Part of a small language model's weights: 819M tokens.
MLP neurons of a small language model. Each row is named by its layer, matrix (down: output weights) and neuron, and shows model dimensions 144-239. Each number is 200 + 30 x the weight over its row's rms, rounded and kept within 0 to 999. A neuron's up and down rows have the sign that makes its largest values positive.
Before each neuron's rows, "fires before" lists the tokens most often just after its 100 highest values on Wikipedia text that the model never trained on.

fires before: "s", "v", "f", "d", "ition", "it"
L11.down357,230,153,188,181,181,201,242,205,206,165,162,164,236,176,197,190,230,166,219,209,164,182,221,118,144,186,263,198,220,210,198,224,213,169,189,172,225,178,236,196,157,162,223,174,203,242,226,216,262,195,163,199,164,164,185,212,176,177,251,215,227,241,229,199,243,148,187,182,244,207,244,200,158,174,192,181,163,219,168,208,201,170,220,195,247,228,225,207,236,225,216,191,206,209,245,220

fires before: "at", "ober", "ak", "el", "ver"
L12.down424,255,207,232,211,212,218,210,209,202,193,217,178,192,212,242,181,169,233,184,222,212,248,227,189,232,205,197,139,190,223,223,165,161,179,175,200,225,176,217,238,227,227,207,210,170,200,203,153,266,192,248,146,141,172,260,160,191,215,204,210,161,164,205,184,197,209,159,165,227,187,253,181,146,210,238,208,234,157,205,265,218,210,237,165,246,174,197,221,194,203,228,168,202,221,195,209

fires before: "r", "an", "ree", "v", "f", "ch"
L4.down247,176,156,197,187,203,175,196,195,198,150,176,240,154,122,227,147,253,186,201,178,207,178,172,220,158,187,164,182,195,200,205,193,231,158,248,202,191,262,209,213,197,190,201,188,232,219,245,173,189,186,132,225,230,208,171,167,188,240,219,245,203,238,189,169,186,184,176,164,173,202,181,198,160,194,187,212,180,238,191,236,200,148,239,189,207,221,189,157,231,179,193,194,178,213,192,194

fires before: " in", " the", " on", " ", " at", " to"
L12.down40,157,220,176,186,186,189,206,190,177,195,157,163,140,242,194,164,170,223,224,156,173,239,198,205,178,186,208,219,147,200,157,179,220,198,188,226,204,153,165,188,190,213,155,175,211,206,201,230,239,192,171,247,211,155,171,174,190,191,215,237,173,157,201,170,164,243,226,210,208,167,234,243,196,199,241,147,124,186,192,171,168,155,191,235,227,203,163,244,177,195,181,189,215,151,178,165

fires before: "e", "es", "th", "u", "t", "er"
L12.down38,216,173,237,215,178,217,197,201,164,208,192,217,222,221,191,232,173,223,190,219,209,203,199,222,185,162,237,208,215,131,237,193,211,184,154,213,164,184,180,202,156,199,267,223,203,183,227,166,149,187,159,198,188,164,197,169,208,148,156,197,268,226,250,237,215,257,206,242,194,207,235,219,154,187,198,230,264,197,253,192,223,260,204,198,140,207,211,196,210,194,198,269,253,221,168,223

fires before: "\n", " ", " 4", " R", " 199"
L7.down702,226,207,154,209,174,205,205,193,149,193,152,213,136,219,250,198,205,185,208,147,173,144,222,194,168,264,232,156,145,204,183,259,188,219,164,215,149,188,192,125,185,186,189,203,224,204,194,213,209,257,179,201,180,175,148,210,170,218,204,224,188,249,182,169,159,237,223,185,195,213,218,191,231,193,220,216,229,158,223,197,220,230,207,207,147,245,203,134,204,166,194,219,167,219,190,204

fires before: "==", "===", "In", "=", "The", "-"
L9.down116,149,225,167,194,208,250,176,271,179,168,158,243,207,187,176,196,233,218,231,161,165,198,221,233,121,195,161,175,122,219,183,181,149,169,164,227,202,179,186,191,221,238,142,197,142,234,185,177,170,181,199,195,183,186,208,190,175,240,253,196,217,171,228,242,149,192,157,201,215,158,195,235,175,186,202,181,172,206,208,176,179,183,192,199,192,131,207,239,246,145,234,167,216,227,233,183

fires before: "ober", "or", "ed", "iv", "r", "ive"
L2.down48,223,156,218,240,197,224,192,234,211,188,187,217,172,181,182,205,166,169,163,222,215,180,213,217,184,209,241,202,213,218,229,163,159,197,195,214,164,188,190,180,224,237,220,180,197,238,146,217,229,190,229,223,188,179,186,197,190,168,192,217,198,165,229,207,217,254,179,210,238,158,193,208,210,201,211,172,204,220,244,249,219,205,278,199,230,215,210,210,190,223,131,199,202,203,221,168

fires before: "am", "ou", "ess", "us", "ound", "ed"
L3.down14,197,210,194,170,212,216,198,246,232,193,184,212,240,178,185,244,211,220,207,207,184,175,226,233,209,200,214,194,185,226,193,223,161,242,217,232,188,195,235,157,216,259,229,163,234,222,187,202,271,220,209,166,204,199,168,184,191,215,254,178,227,183,157,186,199,194,187,212,209,190,160,197,164,188,144,213,200,178,226,194,222,212,179,180,168,217,163,229,209,204,240,179,145,224,254,159

fires before: "\n", " 0", " ", " 1", " 2"
L11.down203,220,106,233,197,200,150,202,219,195,198,145,193,251,222,216,233,135,185,224,205,176,136,186,243,199,183,189,189,262,203,193,211,201,194,223,233,227,173,200,188,184,214,196,204,239,183,195,153,126,218,239,196,210,209,209,191,165,191,220,216,143,228,230,223,221,258,207,244,241,234,194,227,189,154,174,223,142,173,216,226,210,184,222,158,212,188,174,165,196,200,171,242,193,180,199,197

fires before: "ing", "ed", "es", "y", "s", "ct"
L9.down439,218,236,203,170,192,212,212,232,222,185,201,224,232,221,223,173,143,132,171,219,229,177,192,235,279,210,182,188,257,171,206,191,186,241,203,218,199,202,220,196,194,203,171,218,204,258,191,221,217,166,198,222,196,227,202,205,214,185,181,261,204,211,213,230,237,133,177,187,187,216,211,212,286,217,260,195,241,160,245,199,232,186,159,198,184,165,137,228,204,214,236,191,248,188,204,225

fires before: "k", "ed", "he", "es", "ra", "y"
L2.down523,219,268,189,238,182,249,199,225,163,205,204,257,224,163,187,171,181,162,230,171,232,237,211,185,220,198,243,234,184,181,213,216,185,174,202,216,204,205,237,141,202,210,182,180,210,170,174,194,226,204,209,232,166,219,186,140,167,185,179,214,192,221,203,266,239,175,190,226,221,169,230,230,153,267,179,202,211,173,187,211,191,215,222,195,271,151,167,190,183,219,188,172,129,209,147,136

fires before: "ect", "ed", "ence", "ant", "it", "e"
L9.down78,179,222,238,211,167,186,227,141,217,167,176,206,215,207,231,183,247,260,218,175,251,235,204,159,212,159,341,181,187,201,134,180,222,200,133,213,216,167,203,216,166,168,204,234,206,203,204,200,212,173,183,241,199,203,228,207,138,228,221,201,220,256,244,194,127,217,174,206,180,189,206,206,216,203,229,209,217,167,187,245,262,217,192,187,190,228,241,187,195,228,222,211,215,239,144,143

fires before: "ric", "ory", "ed", "or", "in", " of"
L2.down498,170,123,202,152,237,215,182,225,185,187,242,225,204,214,206,221,216,158,181,228,227,187,198,239,243,217,247,185,207,193,156,237,171,175,148,206,229,179,217,193,197,179,260,186,236,158,158,197,209,153,188,216,216,223,225,183,191,259,235,270,180,185,168,208,185,189,141,190,191,217,181,214,203,221,196,216,203,253,216,234,204,205,265,256,253,206,191,196,179,176,219,164,175,191,213,149

fires before: " |", "ear", " 1", " T", "am"
L8.down28,179,131,236,191,228,243,220,221,224,157,193,127,190,198,162,226,201,149,165,173,213,190,186,214,209,147,228,208,156,269,188,145,211,248,197,240,184,186,155,209,192,159,194,192,188,199,193,190,193,214,194,155,182,161,192,160,204,224,172,220,191,184,237,236,182,207,185,156,196,214,172,196,220,212,286,169,187,165,183,170,207,183,183,226,218,160,172,157,257,245,190,216,181,190,197,144

fires before: "al", "ed", "en", "ron", "im", "ing"
L2.down261,190,202,231,249,137,190,198,191,204,181,170,207,197,186,205,154,158,190,181,247,228,137,193,165,184,199,203,176,197,166,262,138,188,154,201,188,231,220,186,208,243,167,182,189,199,200,169,167,173,185,184,230,274,203,247,158,204,255,172,233,181,170,237,199,194,185,146,199,223,190,192,192,202,191,188,208,260,158,218,179,209,210,155,241,158,209,176,201,228,201,203,159,201,216,157,211

fires before: "ed", "s", " to", " a", "es", " the"
L11.down671,175,238,160,207,156,266,229,158,155,207,176,118,215,201,176,163,192,193,211,193,194,192,237,184,240,245,213,199,172,249,148,206,239,230,228,209,237,263,175,243,210,211,225,222,153,219,186,176,182,220,158,181,202,183,205,167,232,245,235,202,148,183,262,118,210,206,233,198,200,150,225,171,182,234,189,161,183,168,187,195,185,229,137,167,198,160,270,244,220,159,200,217,193,167,139,181

fires before: "-", "|", "\n"
L11.down342,199,218,261,229,149,199,213,185,254,194,192,222,218,178,225,228,166,170,177,187,253,221,132,150,198,227,193,162,236,189,229,220,215,179,231,182,136,226,199,238,182,187,207,223,234,185,238,215,166,238,252,206,216,177,214,164,180,170,224,195,215,260,228,201,186,166,151,176,160,223,249,146,185,184,225,238,257,182,163,227,223,175,243,235,221,177,216,234,188,193,225,189,201,208,148,189

fires before: " 19", " 200", " 18", " 197", " 198", ","
L8.down582,201,197,240,228,169,220,186,232,191,195,219,160,213,182,248,214,196,208,162,164,210,197,176,214,200,181,224,185,138,183,212,224,121,205,259,190,170,234,197,165,230,188,206,162,190,204,184,234,171,179,186,154,201,205,194,152,193,195,193,147,228,188,212,148,246,204,188,148,174,209,231,178,239,201,179,214,180,204,160,146,195,274,152,245,205,193,179,225,150,227,208,158,199,179,174,206

fires before: "ober", "iv", "or", " that", "r"
L2.down309,215,160,252,207,226,173,189,209,183,219,175,218,210,204,202,204,180,142,180,211,216,190,201,169,190,242,152,161,235,194,239,188,186,183,234,236,181,223,207,164,212,208,210,233,181,216,139,192,218,165,213,176,197,196,202,263,169,240,147,239,253,139,270,189,162,276,118,151,222,198,182,217,161,234,203,166,207,187,208,179,222,218,243,210,202,185,239,182,210,206,135,189,187,219,133,215

fires before: "v", "d", "m", "am", "op"
L2.down13,225,164,147,178,238,261,227,151,155,180,243,175,211,237,209,207,224,189,164,210,165,174,195,146,190,164,198,221,190,203,263,232,171,172,146,224,227,175,192,257,244,213,232,213,235,179,205,212,209,205,225,210,193,208,203,236,241,187,310,180,202,173,203,212,218,178,201,168,248,214,243,261,184,186,174,210,164,150,165,202,210,190,181,219,150,172,250,207,236,231,234,221,261,220,162,187

fires before: "an", "e", "p", "h", "l"
L10.down368,217,228,175,211,226,155,202,194,236,229,221,170,171,136,208,142,193,165,250,209,211,222,187,176,193,234,200,256,238,187,198,204,186,257,268,125,237,203,210,224,263,212,263,293,195,172,159,245,195,171,199,196,183,233,243,198,197,159,190,206,171,245,230,206,232,195,252,228,234,179,207,211,215,199,170,191,201,204,244,154,227,203,209,236,178,193,199,238,212,205,144,155,212,224,196,197

fires before: "ion", "le", "l", "ter", "ates", "t"
L11.down639,247,212,239,249,177,186,204,158,213,233,158,239,265,191,187,183,272,192,241,181,199,220,225,99,155,190,141,177,170,149,212,200,224,189,209,212,227,209,213,198,139,175,202,186,234,171,212,188,172,183,167,145,194,240,180,203,249,214,224,197,168,241,176,183,174,164,202,212,162,216,206,253,228,217,227,156,240,213,222,212,196,201,181,182,192,205,169,159,201,215,127,247,268,209,211,143

fires before: " |", "\n", "-", ".", ",", "|"
L7.down391,235,180,206,241,183,182,203,154,206,151,191,192,163,189,228,174,206,185,210,140,186,256,162,218,205,239,219,183,195,220,211,181,210,216,211,189,169,237,247,221,240,142,191,234,216,181,222,186,168,205,227,258,207,157,196,136,205,173,209,213,220,241,261,154,251,227,213,156,215,235,238,195,212,232,209,190,190,186,190,207,206,182,198,257,174,246,176,222,217,163,177,254,212,168,239,216

fires before: "t", "\n", "2", "1", "o"
L3.down402,205,214,242,197,195,153,253,172,200,216,196,180,187,202,253,206,195,263,197,190,164,161,135,197,226,215,149,200,235,201,177,141,211,169,171,179,188,215,193,203,176,197,167,210,182,186,239,211,173,204,188,218,226,213,186,177,263,205,208,178,222,201,214,141,211,228,183,168,152,174,206,210,217,200,195,178,229,152,201,249,190,221,195,198,251,252,197,179,265,225,179,217,179,229,184,155

fires before: "ober", "ed", "g", "3", "c", "ice"
L10.down98,199,233,147,256,194,152,225,196,197,166,217,198,201,266,134,204,175,147,155,157,199,190,177,241,214,160,223,150,166,229,268,203,219,211,236,196,185,204,212,201,175,218,193,225,220,233,184,151,185,217,213,178,212,205,187,186,204,169,208,211,213,171,244,201,228,187,213,229,170,249,161,201,206,198,201,166,215,178,202,189,196,171,208,181,188,232,176,223,239,217,240,160,198,166,190,227

fires before: "n", "a", "ar", "le", "io", "an"
L4.down172,158,158,163,195,166,221,194,236,199,194,214,208,241,163,195,173,230,253,216,230,188,165,186,158,175,201,216,191,108,141,194,165,141,174,185,207,193,261,202,204,230,216,196,186,197,217,202,186,223,239,188,204,172,211,160,178,251,215,243,201,242,216,211,148,201,174,147,236,241,210,233,213,264,279,190,242,131,159,242,183,177,179,172,148,226,258,185,222,180,226,210,175,203,194,193,197

fires before: "\n", " |", "|", ".", " "
L11.down461,227,206,233,227,218,234,182,194,187,169,256,213,239,172,252,199,201,197,227,185,138,195,246,250,251,164,206,181,191,215,170,213,189,220,236,219,145,166,183,172,167,186,179,146,294,141,177,201,204,232,154,167,158,251,195,198,208,161,177,229,181,189,191,181,224,179,233,207,188,232,219,198,192,255,210,255,176,204,200,220,176,153,165,230,174,266,210,156,195,180,177,188,217,220,201,238

fires before: "1", "9", "8", "2", "7", "4"
L3.down127,221,227,215,216,162,168,203,173,215,190,208,182,200,174,215,198,176,212,202,199,183,203,122,154,183,175,219,94,162,180,247,180,176,219,227,207,169,198,233,177,179,216,194,237,170,246,254,235,147,177,227,186,241,178,189,174,266,190,179,151,247,199,220,137,151,173,233,226,203,203,211,225,221,207,203,192,225,170,179,159,264,210,187,192,216,199,190,205,223,228,202,200,208,201,207,221

fires before: "at", "op", "an", "ak", "igh", "et"
L2.down24,232,128,240,197,187,177,229,189,207,198,208,196,185,190,229,187,195,188,172,156,150,241,239,178,166,168,213,183,205,229,190,204,128,202,195,160,236,230,257,205,227,225,170,165,225,199,240,172,171,215,203,181,153,200,214,162,201,278,206,202,202,173,192,186,124,225,180,230,187,167,236,157,200,165,250,207,186,181,216,180,169,175,171,188,235,183,187,199,181,221,263,207,176,176,200,231

fires before: "ion", "on", " of", "h", ",", " and"
L2.down556,174,208,182,216,196,200,247,218,209,197,172,213,160,185,201,194,226,187,186,212,256,199,262,233,222,161,178,208,219,229,167,162,217,178,215,251,164,172,201,222,215,170,237,208,255,236,234,197,232,197,235,251,172,221,187,197,173,186,216,213,184,157,108,193,202,241,205,201,176,211,179,181,223,231,206,252,154,209,209,131,200,184,234,199,209,206,147,249,142,172,203,142,172,212,160,198

fires before: "p", "te", "se", "ther", "l"
L7.down264,182,233,142,171,209,169,205,231,197,193,200,210,210,140,234,163,206,195,178,202,223,194,243,194,229,171,205,214,272,215,199,222,146,161,227,214,228,240,166,236,202,204,221,247,237,145,207,182,161,144,169,195,257,227,252,209,201,197,152,224,242,248,236,264,215,212,200,207,205,215,202,135,197,223,209,226,200,186,204,156,180,227,220,132,224,227,175,217,264,177,223,159,180,205,211,187

fires before: "op", "y", " of", "id", "ic", "ak"
L12.down433,232,186,170,223,219,207,182,212,178,170,172,188,194,196,203,232,202,143,185,240,229,224,217,218,232,219,151,218,207,163,132,220,217,178,171,200,166,198,186,191,183,209,196,215,225,189,218,183,216,198,215,173,160,190,169,192,186,184,206,143,212,198,149,194,170,174,226,208,200,129,204,225,200,169,186,187,134,198,170,199,182,243,225,180,184,157,201,168,197,247,117,235,244,231,204,244

fires before: "al", "ed", "am", "ip", "ial", "s"
L2.down493,240,213,235,206,175,165,145,212,171,174,174,154,210,191,205,199,189,183,238,272,189,192,274,229,212,163,210,175,243,201,213,228,202,193,210,238,200,120,203,207,166,218,203,168,170,184,179,203,181,184,226,205,196,190,183,222,263,174,182,228,271,167,191,233,230,192,215,171,214,208,185,205,194,241,166,235,213,205,235,206,196,182,177,219,188,229,188,196,240,229,179,236,205,201,176,236

fires before: "en", "e", "ens", "ff", "es"
L12.down530,212,217,190,199,206,219,189,185,185,211,167,269,198,177,203,195,162,201,225,187,174,189,203,208,237,183,224,172,208,215,242,256,263,238,175,232,268,236,233,213,176,214,234,210,204,201,220,221,139,172,180,134,227,176,237,223,210,195,218,167,208,237,201,200,224,155,175,193,181,204,245,282,200,188,134,221,202,204,192,235,187,195,196,203,164,176,250,161,220,194,197,234,207,201,208,196

fires before: "any", "le", "os", "et", "on", "an"
L12.down177,144,186,214,200,164,216,231,187,194,200,181,217,235,149,138,226,173,189,222,210,231,211,191,147,164,189,177,181,183,165,191,195,193,215,165,205,180,243,173,176,235,219,176,224,159,220,229,198,215,202,128,232,198,209,207,172,184,237,191,211,271,231,179,203,169,217,230,172,178,217,199,206,248,178,213,225,225,249,209,155,256,242,194,173,208,202,179,220,159,189,155,147,222,177,242,207

fires before: "ust", "g", "y", "ce", "c"
L2.down168,240,216,235,207,174,172,204,198,220,209,205,198,234,199,184,192,199,169,144,230,165,186,192,259,207,193,163,223,204,256,255,222,225,149,222,190,116,241,225,211,191,162,168,206,203,236,182,191,202,222,204,177,184,192,203,203,183,217,195,190,207,161,192,219,184,201,202,202,184,141,204,192,213,194,191,141,201,225,171,178,225,185,215,151,227,216,197,181,203,217,194,222,239,194,191,154

fires before: "s", "f", "ce", "vel", "b", "ased"
L3.down622,235,196,175,182,211,211,219,203,176,214,200,171,203,212,213,259,194,210,226,191,162,145,192,152,151,203,245,195,198,180,230,186,166,195,179,188,160,155,192,183,183,165,227,253,210,221,238,180,232,260,216,125,161,179,208,163,244,230,243,217,227,220,181,231,211,171,141,212,258,172,207,203,196,227,230,227,206,230,179,167,265,162,168,191,185,188,217,202,137,275,180,198,197,209,188,158

fires before: "m", "l", " the", "t", "\n"
L2.down266,221,184,165,173,175,178,199,163,122,232,207,218,179,171,231,178,130,146,172,224,158,219,136,208,192,165,198,236,189,168,226,162,215,218,206,185,198,148,139,223,199,197,220,184,151,184,229,157,172,184,155,192,286,195,206,218,204,198,155,161,165,194,214,154,204,227,194,166,207,170,238,176,220,205,210,233,263,211,195,253,187,218,178,204,177,251,222,148,228,203,181,187,161,182,171,217

fires before: "t", "ted", "ion", "it", "ct"
L2.down330,214,184,165,191,226,198,240,213,175,251,133,210,222,210,166,147,244,240,210,232,214,190,213,160,182,203,240,148,177,205,206,182,150,97,191,199,205,176,146,226,149,192,204,205,192,183,187,211,184,241,159,265,226,275,187,204,222,230,218,239,221,221,186,180,227,202,206,226,142,222,208,201,211,206,201,206,180,176,200,168,180,207,206,187,195,217,161,238,231,200,182,186,162,185,238,178

fires before: "n", "y", " of", "ic", " A", "ish"
L11.down408,191,188,182,248,227,204,179,166,206,193,179,172,168,167,209,237,209,206,187,186,184,186,199,214,229,214,146,256,215,206,168,172,209,225,142,218,197,175,164,183,147,168,196,214,193,201,206,162,243,209,185,269,177,207,142,200,261,224,222,179,174,238,209,222,277,235,192,138,179,153,213,184,219,223,213,201,117,184,202,230,171,223,242,230,178,155,157,216,159,237,178,219,225,235,213,218

fires before: "al", "en", "b", "e", "ing"
L12.down22,237,228,236,186,231,231,203,199,223,169,188,161,241,235,233,235,193,211,251,215,155,180,200,199,264,182,230,159,211,151,183,200,222,204,151,226,186,221,171,244,211,209,207,241,246,198,248,182,182,223,190,188,160,247,255,215,168,228,214,176,214,237,202,154,191,156,236,220,182,262,192,259,173,156,178,247,199,210,234,178,214,210,177,224,200,201,184,182,187,183,202,223,215,231,147,224

fires before: " by", " in", " on", " to", " with", "ed"
L11.down683,151,236,180,254,203,191,182,234,245,188,238,184,189,228,213,142,202,203,186,206,196,187,193,204,165,191,250,194,220,221,204,187,261,211,259,178,193,189,206,185,203,175,213,210,209,181,209,146,234,208,268,205,201,192,132,209,220,234,252,222,133,237,239,210,151,242,176,182,207,224,271,223,242,213,226,195,178,146,201,176,211,159,192,212,202,232,173,184,216,144,166,155,154,177,217,136

fires before: "ory", "or", "ian", "s", "ell"
L2.down197,167,175,159,164,200,176,194,176,242,186,199,198,151,224,242,157,188,197,158,205,208,212,223,200,230,193,215,197,190,227,175,216,246,181,195,233,201,216,222,145,272,233,217,235,302,218,235,202,196,175,207,198,198,215,198,206,206,217,193,238,186,243,194,166,219,178,179,214,185,183,201,210,244,220,193,171,221,218,212,229,184,200,219,224,242,225,224,190,121,176,219,186,190,203,173,189

fires before: "\n", " ", " D", " N"
L8.down72,230,254,214,168,200,154,182,204,202,171,169,168,241,234,223,221,233,184,158,218,229,145,244,207,182,169,188,156,239,165,165,206,190,129,197,257,206,202,205,202,179,206,220,182,231,198,209,185,202,228,209,226,213,155,245,252,199,216,241,201,149,176,251,212,205,239,208,267,238,143,161,162,200,166,196,166,178,174,148,232,224,205,200,177,229,238,156,179,203,195,177,255,157,210,200,206

fires before: "ased", "as", "ction", "pe", "ct"
L3.down664,204,205,203,167,221,175,279,173,175,249,248,215,183,199,173,190,250,218,208,195,199,195,135,267,244,198,178,179,191,189,188,177,173,175,265,176,220,209,211,220,225,221,196,128,166,163,230,200,180,219,196,206,196,172,231,195,232,229,243,238,207,188,237,185,197,202,160,221,211,191,180,180,185,217,209,255,201,171,226,227,174,164,249,156,161,226,231,224,206,190,189,195,201,189,187,160

fires before: "ember", "s", "ed", "ent", "od", "ment"
L11.down276,258,207,206,244,175,153,241,244,226,189,228,161,182,187,223,223,193,190,237,211,200,186,226,214,198,172,260,169,213,168,264,242,219,205,229,212,186,203,185,207,211,216,193,219,179,191,204,178,156,221,215,213,166,216,145,192,244,185,200,214,239,240,180,180,226,175,210,262,223,184,209,171,171,283,173,194,216,262,123,191,183,227,167,179,222,190,138,131,240,148,217,213,197,209,219,151

fires before: "ch", "t", "m", "ound", "en"
L3.down208,164,214,200,151,220,206,202,198,202,210,194,196,244,140,190,206,220,197,241,196,220,205,240,215,183,157,192,193,129,246,200,233,183,229,195,205,179,167,182,208,203,173,232,178,209,145,216,203,200,192,207,190,219,199,166,229,201,162,213,193,198,218,208,174,226,195,198,218,206,222,205,201,233,186,202,171,158,188,242,164,204,238,214,193,213,215,233,192,206,182,221,125,171,179,217,212

fires before: " ", " 19", " P", " T", "\n", " 18"
L3.down147,169,209,184,160,201,262,195,224,215,237,162,183,197,211,196,183,163,278,175,189,256,228,188,186,205,185,210,189,170,181,219,202,202,166,224,182,194,221,163,197,227,192,222,154,200,208,180,195,191,198,219,168,222,160,190,173,230,186,253,156,168,234,177,208,234,208,219,197,210,162,177,226,165,176,206,160,222,224,186,209,142,228,163,257,236,164,139,233,183,197,162,194,213,183,230,195

fires before: "ure", "t", "h", "land", "ion"
L2.down601,216,142,186,180,155,181,214,210,180,162,208,177,153,159,194,174,226,188,211,202,218,234,164,177,234,198,258,194,169,204,170,181,185,181,249,232,144,225,166,234,243,191,211,151,261,212,173,200,224,188,137,233,217,201,219,213,205,189,184,160,179,191,247,179,236,305,206,261,202,237,218,155,190,199,244,246,240,223,184,210,155,158,210,193,233,219,174,234,218,181,177,139,160,190,208,225

fires before: "or", "eral", "es", "og", "us", "y"
L12.down356,236,219,211,242,154,271,197,223,183,172,170,244,211,188,225,185,215,151,222,203,196,198,171,181,208,191,226,215,251,231,200,214,174,235,146,236,180,189,202,179,212,252,171,181,195,259,218,196,267,192,204,216,205,197,243,190,205,222,198,200,200,192,210,252,203,221,190,201,165,182,217,215,175,167,186,226,196,176,187,256,165,213,195,192,182,193,196,208,218,205,207,260,163,158,173,185

fires before: "el", "ir", "us", "es", "n"
L12.down290,217,220,198,241,159,157,194,235,198,189,149,217,212,157,241,223,188,158,232,215,181,208,223,196,204,203,256,210,146,211,161,187,216,210,179,192,229,185,177,229,247,243,160,184,183,240,205,214,196,189,182,156,180,254,195,147,154,194,235,213,229,177,179,205,182,163,230,231,154,235,260,153,202,153,181,222,211,136,206,198,160,185,146,185,206,234,147,226,192,215,240,163,148,228,184,234

fires before: "ork", "ed", "f", "em", "ing", "e"
L2.down469,234,250,248,153,213,198,188,220,251,222,145,206,169,165,231,235,271,177,230,239,204,212,259,209,181,236,207,192,182,194,184,167,257,234,184,209,245,211,198,226,198,193,193,227,205,176,186,195,219,228,206,205,229,204,255,243,192,230,160,225,201,202,213,222,142,179,174,156,192,211,188,160,217,228,180,249,181,194,169,185,240,214,213,181,163,218,177,204,182,199,213,216,155,227,212,161

fires before: "==", "A", "In", "===", "O", "The"
L3.down190,173,218,191,205,228,130,185,179,171,210,200,214,145,212,211,178,172,229,196,179,204,206,179,184,163,154,157,168,154,259,214,229,206,248,226,233,206,163,207,222,181,207,214,221,221,235,183,220,184,190,186,216,159,251,200,227,219,174,262,166,191,176,189,201,218,169,232,245,245,169,233,193,210,203,197,184,215,220,200,236,208,172,198,200,168,139,163,174,242,116,203,176,215,187,212,172

fires before: "-", "\n"
L9.down47,276,198,243,143,165,152,210,250,244,223,148,209,149,173,221,195,154,241,203,192,194,142,193,174,219,163,216,185,244,146,239,209,207,203,179,191,195,246,249,242,201,177,179,225,217,184,249,220,167,208,256,241,181,203,175,194,139,188,160,176,224,217,200,186,233,206,209,167,180,188,214,156,186,177,261,178,195,168,226,184,206,192,206,271,240,186,223,194,206,246,190,253,198,215,178,227

fires before: "ra", "ical", "y", "ist", "n", "f"
L2.down397,225,230,148,241,217,200,192,198,199,152,182,192,222,180,158,199,181,192,159,163,186,212,193,185,210,212,200,197,173,230,158,162,217,246,197,212,163,227,211,212,154,215,195,187,228,176,176,167,231,193,186,198,138,214,206,212,141,227,203,185,230,202,172,225,222,228,176,206,211,174,194,193,248,140,166,157,154,225,181,209,142,205,194,196,189,240,244,257,95,190,186,156,205,223,195,223

fires before: " |", ":", "\n", "art", "s", "=="
L8.down7,238,183,230,206,227,170,169,171,211,183,134,215,199,159,188,213,243,231,230,169,155,163,229,216,208,270,156,211,207,193,160,113,229,190,226,207,184,177,268,243,199,169,213,213,164,162,213,217,203,195,240,187,202,201,197,177,171,205,206,192,195,161,236,185,227,206,167,196,212,157,168,202,223,188,222,175,164,177,151,219,183,198,207,241,200,184,174,226,199,190,208,230,165,228,222,219

fires before: "ased", "x", "as", "ar", "t", "e"
L2.down576,188,221,211,211,230,181,268,207,203,189,191,238,177,222,180,192,219,203,216,222,218,230,205,225,216,196,189,239,161,302,203,198,214,188,288,235,132,168,141,250,200,212,198,254,247,221,251,257,205,213,150,215,189,149,224,239,249,179,218,223,189,164,253,185,223,231,211,201,201,205,167,205,170,214,233,192,132,171,162,186,171,156,225,225,136,155,221,193,244,189,193,158,200,194,184,208

fires before: "ou", "and", "ound", "t", " |"
L8.down26,215,200,188,202,188,248,167,230,193,217,174,222,245,167,238,231,207,170,234,219,166,232,221,192,200,199,234,193,142,188,225,207,169,221,192,190,172,144,251,168,193,201,173,165,215,161,204,171,259,214,206,177,208,242,189,190,183,253,251,159,222,251,156,194,241,191,197,179,170,216,184,222,153,159,163,228,233,180,224,204,184,193,184,185,218,185,212,189,204,209,175,167,203,211,263,166